Weights of a small transformer language model: MLP 2304 SwiGLU, a variant of Muon for these matrices.
MLP neurons of a small language model. Each row is named by its layer, matrix (gate and up: input weights) and neuron, and shows model dimensions 96-191. Each number is 128 + 24 x the weight over its row's rms, rounded and kept within 0 to 255. Numbers have three digits each. A neuron's up and down rows have the sign that makes its largest values positive.
After each neuron's rows, "fires on" lists the tokens most often at its 100 highest values on Wikipedia text that the model never trained on. A number after a token or word is its count.

L8.gate1007:138084145111148135128129094116132105109093122120147129141141107122098178137108099158142123068115113096087133141110081139183107155130148129104120098140132168123122130127118150138124169145136139111164096096113143138130126143134150100145123133137156117104100124131101097139136146141132122144
L8.up1007:133119137109130099124150097111117139107087147124105137160136111097091176128155114129065095134125132136140118130149116137185115132142154104134157138110136147133115167154119151107146106166110174101146085152110116117150078165119060155121136110149111101126114146137149120128155111110144142148
fires on: " to" 57, " and" 6

L8.gate457:167117115150128116169124122147147137167145115118139131143143123126104084133138134094099124141126128088144153122143135081112102153115140109119143090124126133139118105128112125172155128106115096123144140125138147114153133136168127115128167147121162152144133127137122157162153142158136103105
L8.up457:104139102163154120110128124067127123170144123112074155120108100143127159102127146110127126148142139113134139149129138105112118142114099122127125100135152117153090093147107161119135107081145105112168176145128139105161131115132119129161117130161106203074116164155154127131110105138153124137
fires on: " " 79, "." 10, " T" 9

L2.gate1181:106118158146164141129122141106139113125154092103115105154131124153132091134121125144141113092123132197114138097085105113127149163120091160137120159122163099143124153139119092116122167157173099115110138147131152140144133114121115115129118126111116115114151127096111140141111138122130117139
L2.up1181:102135113120151097099113119129102150117132129159095154156123076153142156140146116151127154129145140142176133135073114128092147094120091131076126101147120135153160131128147150147125121139124147145135126146178145113158141132234114132091079169117131149144136136123139110141099074107114134183
fires on: " |\n" 21, "2" 12, "3" 12, ":" 11, " have" 9, "\n" 4

L8.gate1454:133136142121142126131120135170151134144140115101126092126148113158124132103153150110178123153139164133131139104111153135155105100085175155134095152089168168121125128109096107122130113094140147139163129145145111172129161097142147132162118149106146141138113088138103125170174141146122139103
L8.up1454:098098118103148174127113154121138082158118105072126110105122132129125126093128141102137146151153131126142147132149143156127087103099129159122123125123120144141130146122112143127111124081143110177104144099101124116133175116073109154169132141144106125128116136147130136144138083139122120136
fires on: " " 31, "." 14, "–" 9, "1" 6, "," 6

L8.gate1682:139149136156154132149118133156132147134103119064094139113168121145128132159102111155144118164128141146117115151156139109128127162076165145076138095124149124123193133129165130147123108100118076086152124139133128134093116164115183092165121112095114124125074112125104077154113152128172141173
L8.up1682:099107121168150114136130161130142143164109158115128122144148089113191120136135114148124121129153156099141138092101130122136129118103139116097140150144130125139116140159094088117107118120060083110144100136119099123164114155113096151112090133150121113135134089109126122108143148144154175140
fires on: "," 20, " of" 15, " by" 10, "-" 6, " |" 4

L2.gate2170:119163112127124222103131071112122126150118089132125086132118142112081146071107120117127143126128102129130139088131113115119139133134142099161099145093149136117110123137111114116111176137126142121140133140175145110099093149170090121110165096141121104156125128135115106162080089130118077102
L2.up2170:119135149145113197144140084141165131150125091122127078123131129115085139115122116123135147161100115131134184107125138137121138139132152115168118138115158113127095141132119119136091158157129164137139115126141146141112115160138074116102168107151102117167128151126127094170069095134158092111
fires on: " T" 25, "0" 23, " " 21, " up" 6, "t" 5

L8.gate325:112083102154100153093133112122117179124081125108101149124114172138131111118146128086173136116147117109154077198146102159062126115160102121118109112166139116144116134111112115124096121116122186095126125117124125140129134112140155103122165138106118109115122147090139158126127094120137117130
L8.up325:146110147128108090143124142085112132169159121153112087121127137091133125159082112115117108158164108122148104138183124079104123138088095119130104124133123084109123107181107123126106090148115109147146145115098168128124118100133136147134138089158104128113129134166130076163112104119120131143
fires on: "," 35, " " 35, ":" 25, "." 5

L8.gate881:102165101157166129094115151092143140122104152107140093138059103168139105082161088129129161123134147127136131133126151142124094139124147129143153104112113158141127111130142124124198089135127135143167127145156146130122146144113083167165100131143156109120145116133150130111114151149129108092
L8.up881:118148118113146170118131112095156127093163106097142126147122103137139141134139178183127124107079110156136130115121148141116099153176165125122143148130103112149147118145153131065124126119109146095153158127159166123119118154124112155144117122093163080165132089107133174110152132143108134097
fires on: "==" 31, " \"" 11, "===" 9, "–" 7, " " 7

L8.gate1080:103154127138117115130119144116096112169141111104059113131120138140101097103136141140120172126168111107107091172112147098109130149087156113163127121146101092133113086120113118122117137143076131104111140168121144100127136139133097166111135123131126140105130132177091112124129131140111114132
L8.up1080:098109111093131088191124130130100156121122137132122059129111144139139116143132162129082132145174126113080117167104117170076106122124139125130160130177133124105075110126128101120119123130108140126133145145123168178131095116116131123127091098132132147117130114114097127131090150100118129206
fires on: " " 83

L8.gate1008:163185142128092102166136113167137159121150104139134220149120135123133182159105123128110107164088182118105170144109144147133143104199137137124143136129127106170130133139114100111142168102135090123091110177126152118141136152145133150106131134111150143136106127158149133113174164137120118152
L8.up1008:118121138104120184130133143125123126088122137104151131139181119104172150174135125147085069077132137132125119141128131168143118103135153105166170159148136190138098118134095144111068125107078141114135141130086151111121098152079140169100134109145122092114105099139134114123090124136130123163
fires on: " " 55, " (" 10, "–" 9, " p" 4

L8.gate255:122167175127120158077136140162134111145109111104153121139109121125130085151171159094104116109123113089110161066102165143158085120136129139116155080086136090116079121139158139100104149137113123156131145107076116107096185138130173122121130145101183100094118119108143104153153116098150103096
L8.up255:144163111135094110123121111111123080112134143105105135149127113155133109092116136175103118150155173109089150130154104116100150155105092162123144144100125096123128108159110156085102138124132118127179189140133132144109175123131100126101124138104160105128121135173119182134105092133090084136
fires on: "\n" 26, ":\n\n" 14, " |\n" 12, ":\n" 9

L8.gate1148:216106114151136134169155119157147148145109091107126091089124144123090104101114113093118071114118133137124168156156112069120150132124155119100121129105129142151096127131151151110123121123117103178141128091132122128105189157130131094107151130137095113168116133087124104092104151123125114148
L8.up1148:140109144146162119133111113133132120112146157142161114133104086123128160134128104139077121119126087154146149132113129102094111113123131121112132137128099096191108142147190109147097142114109114125159120133108159109139128155111110134120172139104125180155189162121134107111153121122149151149
fires on: ":" 35, "." 28, "," 12, "′" 8

L2.gate771:159138121143150136124111150126107094130113131171171071102104135101183157188110159143167072152118070108170165122142077129104131100132131136136143110124170118121153120097127129151128103050115124098087116099167175104131118152115137174097119150101127132131118122138129116129142097150145141114
L2.up771:155119097152160102066105145134104134135132132130132106147139109078137175124127187137112101120158099074124111138148092143133132113140147140148153128131141134113175145110120150115134105185122131102104081109153150152104106219148179143118112141092118091117096123158135120174134125152149117162
fires on: " into" 14, " in" 14, "-" 13, " been" 7, "–" 6, " through" 5

L8.gate1914:161172121159133097147130121147155124081125144108146125103167071122114129137098116116125104106182137116097101122109132112108110152111132127107122137139143103140148157133096108125149118130138107143165138152155160142146136135172147112121132148143150116100125136177145092139136145099145094127
L8.up1914:137087129132128122125127144158104147103095145109125111115117157158130125145153124124134132092126088130132099112110124109097114132106131133095107101148143104133154084128145110121137088122109095134096145139120110111136152165099125140138097170121087142113122160104125109166143123133137149153
fires on: " by" 29, " of" 23, " to" 6, " from" 4, " in" 4, " as" 4

L2.gate1621:147146119121118126136112183120142138143147076138131138083138156098128128128104128174146122116106167095117124122123168154100124102120148143118132119132130127156135140114157101154133100136167147109123146117123137123100110117110105096152148145153133165171102165164078119132119127098100127106
L2.up1621:164118142138141112133141119119131178156100116167106114107104175138091142137124128132157129146116162130106159123140141138100119140083131151142160143129141137126145124133095124167151123157160178158127144135119127169063159126101142105129112126129098172091136140104127124161169114130148090147
fires on: " but" 34, "," 32, " as" 9, " and" 7, " only" 5, " then" 4

L8.gate415:148131109140096121115126102136148134164120106113139150101152087155112124108092118127114100138138135139167142093131113106116138181086150151162121110096111116142138100135103154179145100148149107111121140161116121170128130172147120148159104115124131101131132185118110147107161119140119129148
L8.up415:079142123106140156073086149143150149127119160154141177108146104140144122140152138110104102128137111160110094084132145160183136123110120094124148105107121137131116102098104127104142154115109118125138156118088090105123138144166120093143138128118145106102132141120082140162136135128123137105
fires on: " |" 46, " two" 6

L2.gate1205:095156151098105113096129139121179131130097056119117148110149142095125149150137115117190121111097141109116124166104128116135160080103072132206129131141143129158161121102144084156109117119171136145073157098152108136149115118108135079117102136125152150146185130133141096148137181149160157127
L2.up1205:131113100141130165131116140157160150123112140116105100111150156106106148160120177128102120129105113136133111151115193100155134094138096115131100133153114133152146104113147067142130081112138111153119133128150157106145180133142130147113107150120143120105154151151169115082076164170141061138
fires on: " with" 35, " in" 18, " features" 8, " to" 8, " With" 7, " featured" 4

L2.gate988:167155083136097117097117095155113117096121113095139100136161050110129150136110123109146148113154137117130158132147140155131136102115085140107123096120113087120144132110122173143117129118127131102123131137112144152160129161111146146138130168141183103141089141165115129145144162179159154140
L2.up988:115161121136110108118103103116120135097147137086149118116133116116096158180125124128128121140120175162120115144130134096118142101159116116166111111137132100132161138120105109061094145105109105147103134128128127146138117146105099131121092115146114133159129105066120125128159143125101118162
fires on: " and" 91

L2.gate1004:126151164138090114057155138154144139150121135116100147185133150148163137116181113144121129117110132163103128155101125119097110104100152128108094155119117166127131147118168098098113124111167117132138155167180157085144127138137154106088114123097122103119133155151143135106098148158096126113
L2.up1004:124142131074121131094161095126152132103135110168121125127132181155108189130113151156115117099127134118139162134116130119140116119129111179155103135133176118138104127118127110167139116193134128118099135115088136140105075146132131118117119112121132142111139162174106139083071185170172132125
fires on: " with" 63, " of" 16, " by" 4, " to" 4

L8.gate1209:165112129169150179070136104130105147086164080109156141149139104039123121080124115150143123103111122113055115114119116125120121128149122121131125130124136188096124113104145152146119098162129118104115140129106106124132126111111095110119100119169121102139127154092128124119167137085078102138
L8.up1209:154118173129110153134161106154144156148123150125099167159127121112122158173113100125180147138168096172119102136137093136164139149137142085125102147118121146124121138087114124153094132108129150139121145145130116142144172143127070145119065141138069100137124170110129105141158142150102160122
fires on: " " 30, " \"" 19, " |" 13, " (" 5, " un" 5, "|" 5

L2.gate2273:112130136132084130130128129131146107140137131137115116136097128137159131155117152081096087163148082138133164072096120123135149111109160118149081168140139088145145102115119114167115136160120122123152120132102136133120156140129135103119136131130176160108179164141137136138156134177146122132
L2.up2273:143116145128112191109153103165085143116158122112097144136103161207131137081088136113093072132128142086146117115102112145126132145127164156115117131131071107125160132180113120122120136110099126111133126163167154124116111144140083128146105144113139129176108159100072139137171149118107155158
fires on: ":" 55

L2.gate2036:164130130150155189122138104160140103126134131138133103144117128136140143115134116113110095105157168140109142124155153130164121164136157124105105130140149138148170137140149127131133129155119090126105156112158130115118146098143107112109107169117122159175142121079107141146127145094123135121
L2.up2036:141137139094131131147136105132117112132159135110113134129123077144110142125147162122126137136110155106131143122123124119131124123090132125100112103094181154128152139170094137146108136171182109122153140158129153121113147134125122143063167167108124145163114082087115176148110077074110079110
fires on: " |\n" 91, "\n" 5

L2.gate350:119144134151093108138118098124097083110141125058149164152144114098126152136123115104084112106143110125095103118093132074100126148102167151162144137131112158090129135142127183152117096142124100079098132130111119172136126165148148128139119090113101111131114161113120091110072183081157123153
L2.up350:110137142150130129153146158115129098127125134069144180114130098127131084113093131131121124144119148151112117121141152101148109130131123123122114136134135159120115119140128164124159164148127130124113145157105124139117108145149159109143103110085102124119128151129139144099077174117092103127
fires on: " |" 94

L8.gate1967:126138116102105156086184113120107103166100111107121074113124170164151141107183165130128149110096161119179086087105100098103115111114137138081137154142126102131156145123162147119181119135152110104143105149119107101084124129086130106161135126121108140157127119128168136137120156167089128124
L8.up1967:126156146152169149107159128127153149120169098179118165121112100165116142156154110138137157077133157092134120155107178136161070162120119160127161143161177186137102179055116131159170151146113186144140125111135127165187129126106128101132108137138116131107128146095190156104110107123133129141
fires on: " K" 32, " H" 21, " B" 8, " D" 8, " V" 7, " T" 6

L2.gate172:144148150134111182117142140143086099078155141092130151143129149134111167115102078178127178089095129138124106128112145073126135153100151122166118152158107146114125102129152170149131131110177153111104135075138152114101138112115075104127132125129109113151116174145117121128133105109164114093
L2.up172:123104121143138187117138105132073104129137124149156170105098130111114143078122113128106139143100125159096084109110139066112105118099133153127108165131125146140127124166119114156121094139154112100111088095120135123112155106124089097120130113146133148165131163175148085098098106108166163111
fires on: " of" 27, "," 24, "5" 12, " to" 10, "0" 5, " cm" 5

L2.gate783:151143151149185108120119095131118133127165145104092141128166125087158125127104126124148128130120187174116113139135138099115137162124155076099128104127148144158113120113159094132145103116111087100112114130143125156091137146115134135141112158123098154047124134072094141117121136192104129109
L2.up783:126131115143174139135072119115113115146153167098092132139137145109121138131076133135128164134123128134124099102139109162124127103126115090132123110132160132152123120129195149105109096160118097085094147083154153121120194138111137085178127136152078119101146152096108181088119097143109147114
fires on: " by" 38, " of" 31, " \"" 15, " known" 6

L2.gate308:150142136152158111161097125162136091138081132099155092122101101103156178130113125155152166091151152189099179095125125122138129123130141127148158112131137108078133090053120110159129117138137090097072119065171080157114081116134132139124181149131109139124169119122142119130179091096160115087
L2.up308:147126139151140188164125146137082122109144151133168118101122133135089151109107180176121149126176147144116121108137111110126099120109122138115155143140128133129105177133137134109131157152129130111111124145128119161172128093113147090102115117112140135160163148131125116113143133096135158110
fires on: " and" 60, "," 9, "ly" 7, " to" 5, "-" 4

L2.gate1711:139131145144154179126137109143196156130164095113097121129141148135144129120144128104113152128136148106108122101126118136138211128115128123128165125085145122102152115146128127120133122111154150153115119120101135151126166132146123112087143137140125113140117137128087137107129125142134119127
L2.up1711:098133127111146151148133107139166141129142126116094077137124119131144130118154161129125148113115140115105119149130133131150188110113143116129121131067109134100164166131184138148113088151117143126110109121089158138090153150146130101137111125131121083159152149110119144097041162147158119129
fires on: " by" 71, " By" 20, "By" 5

L8.gate123:115111110134150116143102119135103120099121149133123126101098105113196139111070140096157138140131146112155105109097099161130161154073156143110113116101159103153122122108124118148150112109159134123113123130129125112115135132149085108097123111134117094150105151127140127151129103136116108113
L8.up123:124112090103143141137135148139113131111115070083168166138124111118137147155135145131119146156101136076142101090138068193126153118115132137098117115134123130168164088138146061132150137165136102066110135092133123126101121144136171077118135141163149091124100170115104118089098141127152069115
fires on: " as" 15, " of" 14, " by" 13, " |" 12, " with" 10, " in" 8

L2.gate1612:150078129141132119099094097143150159134128152139084096123154098137120129175129130121107075137145136123185099134177132149133123115146190148106148105087099075133173129129115124115134116147126121162116112158080118113149121103147115089144080145126132114103135110166108113173116131097143155121
L2.up1612:094103110121142145110133154158097105156156182119151096135149083137134173136108142124098099097172095111153130113169115180098178128148153128138109075117089090156131120132131142125100123154130128115152107164143124105122160113146133128104084109143105149127133110190118131106116163071141095134
fires on: " " 45, "000" 9, " aged" 4, " Republic" 4, "ag" 4

L8.gate1843:120189096099114122124169123134123087075161193157135125147135140105131109130155111163129112100076142126114141112138138113115123124114128141137135074136118120140126149093145106102149162141146123124130111155111144145170131118112124163147160125133124111169126137173128166115143129125141086090
L8.up1843:211133094110161166135114138130141171129125120106168115152064134124152168132100114107138119137154126178129112066138122130125113089143117135162140129103126157114138164144146122154128124175106135135154128148127160116160135129134135130143131142133167140097171114099093142162148136139103102098
fires on: " " 38, "–" 14, "199" 11, "200" 11, "\n" 9, "198" 6

L8.gate988:145098099134110126166113119126138123171101144104134126138117172102079125155147132135158173111123115076096147163140130162115129115173175151189110136132115142125112109087132138135159127144149156135108082112112115129159112149184119112131145131129119140124097126100098139127138092136137128090
L8.up988:163121162076105098127113115124131099117125119096104139131126125121142149143135137108112101105163136118134105130136118139161134155089094122149137097107105150170100116120147145100113126113118119171132128105113137167140105128154097138162109142116175106115124111136117174154112126199100117144
fires on: " " 31, "." 14, "50" 10, ".m" 8

L2.gate1325:109107101112173166164134161092149111144147130081125131150138143137133149088136151123126134123141134088149136116144122149138121121134137127150118090106139165136173059111119098127152135133093143099106124167177090131131145150133172132102091147113092130101172162136168202106136151143113125127
L2.up1325:173154158090142123124126087101105115137112120135136138119157155143150125129158144087118107125133115153153124132129133093112110141112153144143118119073199111117150077153093126088112109098130138087126173128147065156097145115134125151097136104111110156139136120119141124100132159122142152130
fires on: " on" 42, "on" 16, "in" 4

L2.gate1791:104110165169111136134110151104107128133099112141093144155138141132121133141172118108149080107112091154129070153054110123137130105119111103137095169172089142141126139135105138141157117093161110116122164106129152128155097163138128103127172131101131104112165143153109154145117177142163154067
L2.up1791:092155102126129110129134158124151120101138138095091111127158174122122069126128097124121117126080135100155076079145127130120137089119121131108171126116114131127146092126115101149123128178135147114125131113131147129140124140132126113117128130094111158160146121154100105112114153131137154129
fires on: " with" 64, " making" 6, "with" 4

L2.gate556:133138088152113120115186109135104112083132133122093142129124118136142099171102170076168134164148102116083168171100164120121130121096160145109141099082162141138116165146117105105116109156114114137104180128133102108153112178102133107104136160127141147109120128178133180123143174129126129148
L2.up556:156143076120118112117117105109100170154183116114134096130116124143135121162132127117142131157098156132118095156093102137141092114124152136096136091098123163132163111130150111120143125133141140147128131101125128129137104097078138111114081120190112124121149109179063153076146160128133124169
fires on: " and" 52, "ent" 16, " or" 11, "or" 6

L8.gate1995:087102107122133136146182100165160124075148153096124185149153103136125137161103132142130125111096127150127137116127106144129103143121127145144165108133134143168101177121138148112160130150151100098160130101137138114112152104074107151135155091114150104121125158188098179085170158127138139146
L8.up1995:156102108154187144109105115134119151129085095156156183120117114126115145152113136142107150112175131161130128143178142144123138152133131148193172145101141120119129101139129143110122111093135128122162170163129087131105114151176122114136153132135122104115182129110131152170198146110133149142
fires on: " |" 25, " /" 22, " and" 7, "==" 5

L2.gate565:133098139115138124100132122130134082147145174123120130158077168141121129112138109127114099128142165132086137165101142151117148132111149093144114182080141119116139129124117124138134109139129117167082117168115146135121155101128149148147129161157155122169147122094111131132091099124151147106
L2.up565:105152106160082144072124172133157117125158144127099119156141106107139141130094140127116093123116134117098101127133131141080139078154145118141112084113141097124150107171147117153161118108139086154133129101192155105097176105140153141121165145124165116099096082114113092081099113139096106138
fires on: "\n" 31, " such" 14, " the" 7, " his" 5, " it" 4

L2.gate2192:135111139040136102137166106114138098116105067127138114129113078172114127097135091185154174139122114168119163131127152106116142081119084089141160122145114108075067127131133140101131157120104132126148122137108118116117135125151141154172077137137131146140130106097117121148111126151109174126
L2.up2192:126105119189121080120130137138144090159114138127134111137119145131160120146131131105100118144117152168081120098151128072085133131140139083126135165131115107087127128152111141094148118129149116138049138117118148124140115115150096115127127134142094139125145127077134108146129130098136144140
fires on: " two" 14, " three" 12, "2" 11, "4" 7, "5" 7, "3" 6

L2.gate2249:163146151147138157131114106131101076136131135111141115095134186089177139103135069109156157089113097115132142141156136159070097136119128121117157107154147115116124150131142102136126151139148139133117138131113138110128128132155107081116098113120122130164140135134080134128162136109136121142
L2.up2249:181099125099113120115112105125095151120141143100128116125082129127146139076147100106149115111137122128108156133142131149114142083108129093154164173134171135107151125123126136082177110139122136151100125116128125188120142143170107094116149110126125125172169124121113069144163113133085101103
fires on: " to" 16, " over" 12, " about" 11, " only" 10, " around" 9, "," 9

L8.gate797:186100110103132155122122142152147157124125094100100125128112156112150151102092140198147119168111114104123126139121168179096109125140121113097112116118142152143117124110130129180106143068129123117130147102159147135090125186145145120093146104192168117129113087123139153157081099130151116110
L8.up797:163129097141146116103123107130117135117140096152120123147138142097136134113119146145138122143116151124131120122095130156137103165129151157107096091082172154128148135111172130152133142075142136094132133099126162148070111180112137130133143100151166143153150135103111145174125131131142111101
fires on: " " 90, "–" 5, " (" 5

L2.gate1416:124153103135132102131108123160179090173130157154112156154147158124131110143122100118105164101128133094108152106107167173134137126105141093107142137121123134132113131096118129190130132110100159138133124169135067126153147120079152122120144142099105113115097128129106156110140108114151171115
L2.up1416:117163126129124169114120132070150127151125141184128128126127107132128143126126129110160146138175143103129076090100159119169099129141138095128048117071100128113072113171100127145111082127135140144169139117127145102123110116122152120151138081109132194141101152123055100154120073144138123142
fires on: " All" 28, " " 16, " all" 12, "ly" 9, " are" 8, "istically" 4

L2.gate2065:155072154105079142152129134137122117121096152131089145149135128095166147162195092119093126107190149141137133128122135124125114125130147115129157158127123170139124126143121135149130109167112144091137160119118053133109132111149127138130121128107107133092133139121109121148108156084153185165
L2.up2065:151158072129152115097131118166116118152104117108132135118124133157147127136122117121144164154151174127089104161114131124135116130188131145147112113108100109098172128070086191144123119130132146150142124135112127116108135081119131111178117118065153167180139133103138136099113091149075117143
fires on: " (" 71, " " 6, " Ag" 4

L8.gate450:113136111114112165147117152116147094130183129132135137175132121111107097139133114150102110129103143123104110177151115136133112097164135142117124172131143131147162113119116120182124132142127136131104124139115121106135181126122144138119155147151137128140102120144162144117122145121147087159
L8.up450:164129119094140178169164148110153129141138119139116136136096086082130119105086118127137105101115089145142108095121135125116082121099132110122179121133128122175087147121144128125113123125123153145148124147111159101146156131101097040114132122128135143116109129129108110139145169157138138169
fires on: "200" 31, "201" 26, "199" 14, "198" 7, "197" 6

L2.gate624:128150132105134138130121104123091131096087114158090104160123128119158138112128109138137139130132124159119151142106170120122159127142188118171136148153119147131096148126139135109148136120121122165111162134184149157121127137112156100106123155138099126117139124116088154157077116118106145127
L2.up624:142148163124149140108103078116157098155130119141134139137080130146140092129119102103120172106129106144128160116130137135094144131100168085148111121110118113141081126143132149092107100140153118133120154106155117143139146106105105107094113135165105177113120115118122126189150088113173139106
fires on: "11" 30, " one" 23, " two" 7, " |" 7, "third" 5, " three" 5

L8.gate2130:127093097118116144147152126176092124144167067167143118142119133154137097131127144137158132101112136175133145148123071102136131121134105108159093150140140118169098133104142119119147121165143078142147117110123124168099138114143155111183096120132078104141133119131156108113144151134142164076
L8.up2130:106095100127166156132136130133127136127115106139161123152109099124097116129133128104084148141145124152158089143153193149153096123132104132106109135120138149062181144118142119105131133161160152132187153127130116127162151087133094121134151116116149106209123165097180115100152148133129170135
fires on: " K" 31, " N" 15, " Sp" 4, " F" 4, " D" 4, " John" 4

L8.gate2137:152153120110146130159074136127153145116118127136142136141130128131137103115106130152120121136118141142151123122108090127113075094103145115154157122131130114143137068122136112142116152100130121101148167079102110119121180165130082099119101101122152164103141125146126114113094142116107168137
L8.up2137:121144111147090119126177153079106127122069131148111127140141114145136146153129123135106059132199134133095114116146116142137096100159128123123132149070114140151154127121140139096134103166090153117154143138130129125111141150094143133141097113137158117124107170104137123146165129129123124084
fires on: "," 25, " and" 15, " to" 7, " on" 4

L2.gate371:106135126142139104104138140145133145152138143113117116154140087146131140191106123136136112146112139132125126094121105162111099133130117109169150073114106133090151126059133155126129125149088147128137178138115122156128130163143118144121202121127159132117141117120100154114127101171158127090
L2.up371:088140121170122119154165123115094163133102114124099140136166110137118166121086167162144127092127114151162121090128100164127154134108118138164155104162089122129134157118098090107131108139140147119111150161110110142136138129098096118135123106156127145121163117106123153124119130110114133117
fires on: " and" 44, " of" 20, " " 11, "," 5

L8.gate1319:143162115149145114131115133131154140132122131146129142104127132136090146109135123122128126102102131175110100127137101080150064134091111122116093096109124097152130176118129143151119124096146106157118179069097147099136176171122123125090135183140073123168120129111121162143119100135115129116
L8.up1319:155160116176124134141166105158128131135136135176132125119089143126122158130110127133134176135135112126133121145109107094170154135123107121112093114163145148118101157105122149141125111140123086120163129109092136143133151113157114091106137154132088114150171103119080105119163125104092118138
fires on: ":" 47, "′" 37, "°" 13

L8.gate1721:115109120147109162142127087132130134151119137122174144154129150063117082112145080178107107108137104113127142142167186157139097139148158139173141141109156139086139123118110134102126168155113147148104126099103122136120144095146162150136102165142151147136123134144112118142151126148143109132
L8.up1721:134155103120102132095110097122144110130145093103122132099162116136115154161114104151156142142142104136133106132110110092130103111145105137073098117137108169145092145133129158158138132104124153117122093161068149142122155135154132116147126110121119133106125117132140146142093155137153124105
fires on: "." 50, "," 10, " " 7, "5" 4

L2.gate1525:157125138167148130110167129116108156072105120135149085129156126127134158149146108101140095107146151098142108138106077115141120090157137094092140092084135133123133102152096134091128131137114096142129143075118150128125104150123165119189129135137098139132136108128132122128086228131141107151
L2.up1525:137117142150125138128142124111152127087097149089101122106156146108147128097121087153153107154069125101132131163102149123094127076133129122090148088144125161148089119091102144115090141152140092105139141128149147099096101169143150121157125151136154127112143123147131101174117172127095107141
fires on: "9" 17, " with" 16, " I" 7, "ad" 6, "i" 5, "ing" 5

L2.gate2070:151116113095160159116118108122109156118166115100089141112091127124150181131119126169159173105104106117188051123144153141099128168150148153151143114108152152126119157095083131124146120190118188127096149081102141129122126132151095089125135113159142138114105121151160174141053128139140136138
L2.up2070:112139125097138185164130125119161110153134098140118136137096146159123165119163135164122083118133129085164090151123120139140162160153151134179138139115089137120122151129139117141129158129136193080117135113121110115101161134148127092127105122183152092143133124162124126101055141133114070137
fires on: " in" 70, "1" 17, " by" 5

L2.gate638:090136134084098100127123084117106142114092134132154097139122134157150111113124118137096103137080106123070171113101123164132148113125097185129136124114121113133150168116120113148142102114145101136113141109148131121114167129137110095125129129158146113121178139135138118139116137104093138116
L2.up638:147108142139117130145153120142152155156153118120148134135146134159112159103088122079083115130150116094135147131128111123135169126116101097129116162104100049138134133132111107143111122146130146148161110105167082103150148128154125142132107116164089131101109108072091133118119131110121123094
fires on: " of" 73, ":" 6, " awarded" 4, " " 4

L8.gate120:131103121108096146113173120149116085122145120115139121109083104076095086067139096165117115116143132156139187092136132062120128126144133077119147158141141125138090161120129153148127158132119123167094085111155072118102099135119108150135149133130104097107116153097092112152120128160082112142
L8.up120:130150122092117132135109147145119130142145131110085144145129127095135125106129141135134151143152159147109128104182138152094149126114095102157102161106135143155158161134139118145134111117081172112123109166105152156098118135132144152099116116118123144110113115132066142154133113112128143127
fires on: " |" 56, "===" 11, "|" 5, " went" 4

L2.gate2190:113146128134085144100111122154075116155130159150061130128141108100106146106141168098133157127112117126150140149124138180110142112125144152106143170119107091131189121114108113132065149120128113150113134123130142149128128082107067156156106127121143136122123111211148085115113129112135160105
L2.up2190:098109125099115130126123127134126100152107100125067116097131106159084188094127124134145160142128120152128103134154158159132130124090158133144133103130155127126119103143147158136103165166152085154135150128136128167133114111122092150139086126103161170135165121150157101114100106136166133140
fires on: " " 99

L8.gate1363:084140124132072157090119093140155163158128093129164116128123103130165145152111131165152109165137105103144134094123123093120119098111113118088106133130114123146137096127142112132129142124121106125128176127114093096132084150132105089140158100124166086157119107084115119101141106127157131147
L8.up1363:120120117122115121095122076202140135137148109117089117130164158124129180136095126092149088101096134117139157150112122125130077158077125073143105110138104142168159125136113093132130101097157120164106124159114171141146082136133148115084150093133138159191124157179161153152144155104140133107
fires on: " " 40, "199" 8, "–" 4, " U" 4

L8.gate1718:110142143119137121121136182108134146153143152121122111126100143084110130118140146127132104098118087088149138160158175148110119080129123189126210163111152164129122130148130102154168132137160116125116092149172183188137097115124152117177122124130138110123122122129125150140165134101103117116
L8.up1718:121100114134129158101140161127131169138073164089128116143138099126166115093113173150136134142089143168124100179162145152109102118158108152161150089157126163156126140133140137093120144139094094128118141128094155118148084179146102172066127133128128116118121072110082125162111126138155172177
fires on: " " 41, "–" 16, "-" 6, "199" 6, " (" 6, "200" 5

L8.gate1442:120127125127141144108083099085104116131109100133166130137104103106129124127130143137132140117144119153127146181146133139133129100078085127152155119137148063113132129099151125140135135113104128093128135145128137062143160157153117138098093094170153131101133139103114146140125119119147100133
L8.up1442:129161133162127142131101099106129100146133115133098146106135132123104099135144160118145170108122093173132142143144106124109121122079082121151130124139118126089111133141134145140166156124157115100106100144114107083125097103105115147115177125121145102089080132122124107128110132152154108191
fires on: "1" 34, "2" 17, "3" 15, " |" 6, "4" 4, "0" 4